Part of a small language model's weights: no biases in attention or MLP.
MLP neurons of a small language model. Each row is named by its layer, matrix (down: output weights) and neuron, and shows model dimensions 256-383. Each number is 500 + 25 x the weight over its row's rms, rounded and kept within 0 to 999. Numbers have three digits each. A neuron's up and down rows have the sign that makes its largest values positive.
A block is one neuron, or neurons of one layer that tend to fire together. Before each block is what it responds to, as a language model described it from the Wikipedia text at the highest values.

Responds to: Mid-word pieces of split words
L3.down859:472496507478505551533487497532490514500474462531527506488490506461463486518501546505540488520466563517435532457471479510501543495460534516494508509514500515527502486503515491480512525471500474473509471562493460508467469514471493526508474514476523526492485519497497515530488519509516511478487477495428502512498522508489462458532510525501486516522509484499533449529525516463489564541497

Responds to: Mid-word fragments
L4.down372:512458477494504480459508492505472514514521493442506503525506459472496510549533481516528497447471500515498503464485488488551501443458496518483506483477516528496506504548506544498449456498500493472514463533517494529493489494522497512451536508545549479497491523512496504462502502475576483504541528515478523495498482529521519500564478442494513539544518519468506471513506492513518521513516
L4.down416:493529499488484524458520502512495552498520493509498493489470494519475557477540452489545495500515468511468520509488483519506537525469485494431482474559502469484490518488533442512479498516474487515483474472543549523458509517524528492540521527491538526465477551516487462517460493483507535521504450485522542468506522526529540494496540476469500501467502509439497506551523478510515521545453
L4.down500:475479497474539520486477491447470481470543458483456496528495506512502510516528469491480518511507506498484484506520505531445519459478472485478532503544510501486468497530523510537449526519479468468519469454524471465533488478472514458507495475498498479524490514479510489479522497523478468490482494464519493531506477518512521520493475483523502501489434455505515521516472513478486499471465
L4.down1299:518492485467507513454499465482463495490543447494480504499537467523505509487492486526485520539453533477487549446459510491440495526496450531482503499522568514429505523476495524500504432442484478446496491509495525514511458499515482447487496489462520514481525502466520490501490516514494505476491499569515473471532522538515555516505488503499493497480516461465515500501530538496520530510480

Responds to: Mid-word name continuations
L2.down549:466484545462509509535515511442483519494495454497513543532525501494501488478576479491499480480453475464501492517480480455532468499492526481475499469522503471494502515491489473521465502498469471474502472502507543496494500523487464527497496501522501529497483456463503491501495522526541471497490492492470528511460495527475467506419534521519480519485472500492550463505470473509536508524464
L2.down658:488553498480523479518497475519479454487523475489506481485517529482547536507512480521475484519485476480497520500450526503453482494527480481483513457487505546510501510484467498544506551511425458495499479475510515515505469454564506507508534496497502525454542473551476498510509495495518531455487492493497524473524524543495515482503484536490538502505482520504510490513436496523541480472473
L2.down980:473505524507493539485475487485485503480485482520502491517508511531525499512499503507466504492497476516555529486512524452497479506507564517545463491495508510530518490505505529509528491516550501485501541489499494458532480513544497499499471474493500524510454445456488553511528486499512528552515517479492505473510476463502474466465534478498477502505465497527476525515478506516498515536520
L2.down1248:499493516467482538487479474496530528500473461522471519535491491547455475508505444476505508495518482468543490470480522494504537501529483537465482512484451525489459512487491485493432536460469505560511468497513514542466501493505503500512528479480492472513512516531492515539492499512505476499453531512493494484442539468455512478543500527480494526487488530472513522509476488462503520492493

Responds to: Plural -s suffix
L2.down88:530505489463462548495555515549508473513476503472497539484526493484530496475519486493445500476511465493506503456526461499497482519501489548477515492515451502506495488504468480448527493502453514500471481490540507499492509510531449494492475488475519519506521461522504500522501517484482509510535525501482464495530474522492479520464537499492525499483482491516512467492510459533541518525478
L2.down533:536511510510522530500516470512500490478553513518530495506491526471481487490495490513507469506500506430509502532490493529531492499503531530472586542547473510477495510485505483519503531510545486490444495497504524517510493456518490500509529477504475507483528482486511483536505496474513536506506492483544525525519529488479483541479507514506525474460510526499485522495484501505504467517477
L2.down537:495499490466448536517510524488499448492458506531511471509491519498483504484525518521484509499520518474517475474453528503491484534526472559459531523524485476486506442492499502475525495489459551498548507461526527488496486477499529496517488503514507437484517475548515540504473513473487515495513497511500528481460517507508472507468496510522524481552474501494508515496490458529497539508507
L2.down1109:462509511488443530517520514500513477525496477497485489497509486484523502476525534484494487478536493533498486515505495506527496484511484513523537482540511501542524515488486495477501534494486474508465511483556474479521481488519473490490517480490524485540513467521468504532516477472512569485486516499515464497493498501482486517479516499495505499496515479521495475508461472555501478502466

Responds to: Plural noun suffixes
L3.down698:537490456482545530524510474506469553540513473484491536493515514550511498507484519471498487512474524503539514493501484474477553475502506495508540506473544505491503538485488518456481539472465476469494491491466508469477497524500476528513491549518505514533496473473468502487489453529526458518499511474496466513490488499470530487514507486489503533526509498489480497488533501547528467473484

Responds to: Word-internal pieces after W
L2.down19:501510467531533504544509505485540510489480469484498501494487486431536518511507494534536528502472500551479536521511510507492522506499509491494459519517531503504513471513480499502504478513478473502523492485489475433524480494463473560510443468486504495507530465532454447490500520537494505464508493488487506456481460487452549478511417541496510514481530505530519516529497477508479460508500
L2.down970:489464483503469525510474500508455488515470494536483519509548514525483451502513524499493497535527512475490511482460470500491497463527505533521505481499465489518454480503487517526488484495548504486498539486486486508519484494502483545457493526483472512494483525501520503490484488500474519436509519482528519518496489459549484503475482516501488518480493496472518474498497517517470494501471
L2.down1182:486487463483476509515498515473469487496482521520483475518527538519511514543483476509500511483473510472479484521546471543519513460486498490532449503462512575467501502500477530472513452478509510550513522495441490490459466506495471484492520518503498444531487530494494475494479516499447505506507507507512488501501506494517478473477500510503464509506521524522506503526520487467512468525460
L2.down1289:479476514514517483493507470534509493510493499503550506531491534533573557491487486483519479498520504515483467499474487477500502496536538490485473485558485488490532510525511565471501522457547494504529491492438508454428470496464473508525468511493437522496514487493505512529499478490509505506520501510485460522504516464506500498467560541486518513517525521517538525525496526499522518517543

Responds to: Predictable mid-word fragments
L4.down148:481482505463502538499473506475522471512520478487533487495486499535485456501507542504484497480493592476486465507497511514507495512474479506505480481485513449509491542520489483532450484472546516489506459507526483501482507480521524515502476534474500465468509515490499494511533490506525534486500489504455482514459525527497508531482478476568494504479507441497498514497533467471505512528485
L4.down1080:517479506532499483488477482515510512516520507518491531495522495548496478532499491464554515459505504468479521506498487520508477488511483504461469447498527492516464441525521526510524528503501523529521513471473498479485473494454529486500531485517542504500524522549489503481572499498503545462518487550471454478526543515509528529506547512523513501535491509474491493535463526488488462469441
L4.down1141:477497495505458498462525531510517486489537502510522509512497511462513470502516506547538465476484513493505518501511494514536508539493494515475462477486511511474515486526536504499477483482499496479481471522484482529498464484522463501450518539522470462503507520490479473453499471499485428501485509473531504519512504483487456502499485465520473519523522505519534479510477534504490487507487
L4.down1380:512475538494502479471494513528503534508496501461472539501501515498484520533494526552476462516483507523498457522506437532519504547549516475512503483508502502482531488441497503506471493465525514511539512466531521505516500499536545505499506554481498503519504492464494471481494496472492483509477515523487472463495519513504470508509500473536493489504493460514483494535450443491488496488495

Responds to: Nouns for people
L4.down3:506472489536484458520533472523441497473509473525529516482466515552489526491528504491483434523500546476527476532477481538484517503531506494481496517528525524474486509492519533474529497522495490489504511515468484496492510481542508474494484495494543483526477524498500546478505465457483505496491499541451515472478482558487488513528492484478518508466499489462543524475513517513494512489480
L4.down407:526507536524479490490483477496487542488465479518547512490517507574513467498495502483486541494494469523518486554485526548507511508476468517540501517487496513480527515482488482493467507516459478506476517452480490528505528500517472482541548486478509466506551511486489473507491479491551504485456512437533460516476523486525487543558508488556488486472465510479500505483495506484489481503487
L4.down502:499494497481494553534554501493491457552482464504480506538465492484479554518549498483481513477482489495493485505524478486475534534504479507477503498505499490522542461509490531486490542512508495504439518458494499490471435513545493524492528460501525497490504508539490482559469464505481499475455543517505458494490521504481555463468464491525499489528509535513515464453495459522516494486509
L4.down1003:528497490467520548554578460528515516522495497503525517501502516483540492506504526494516510536500468487515477509532507487478535495468517456490555508474526551516511482527492541479493516515510468474486476443506516452549487504516494485549488499499464469538487516502516498471493508488523513490491499519497472492516505542537514507503523488509477483495522491504505496517496519476501491462481

Responds to: Mid-word subword fragments
L3.down1249:495513496473480527518478492516507503546519486516486555496456534467528493488510531524479465521496477499496513526487569460507494551490529493490492482510497493493504486507491519521514485517529501515484473530505486462517494525488459504476536518492538503526489515519499489484457469511467470510541512484528480489486475543498505535551507452523458489518525499466496486519511512533477482476488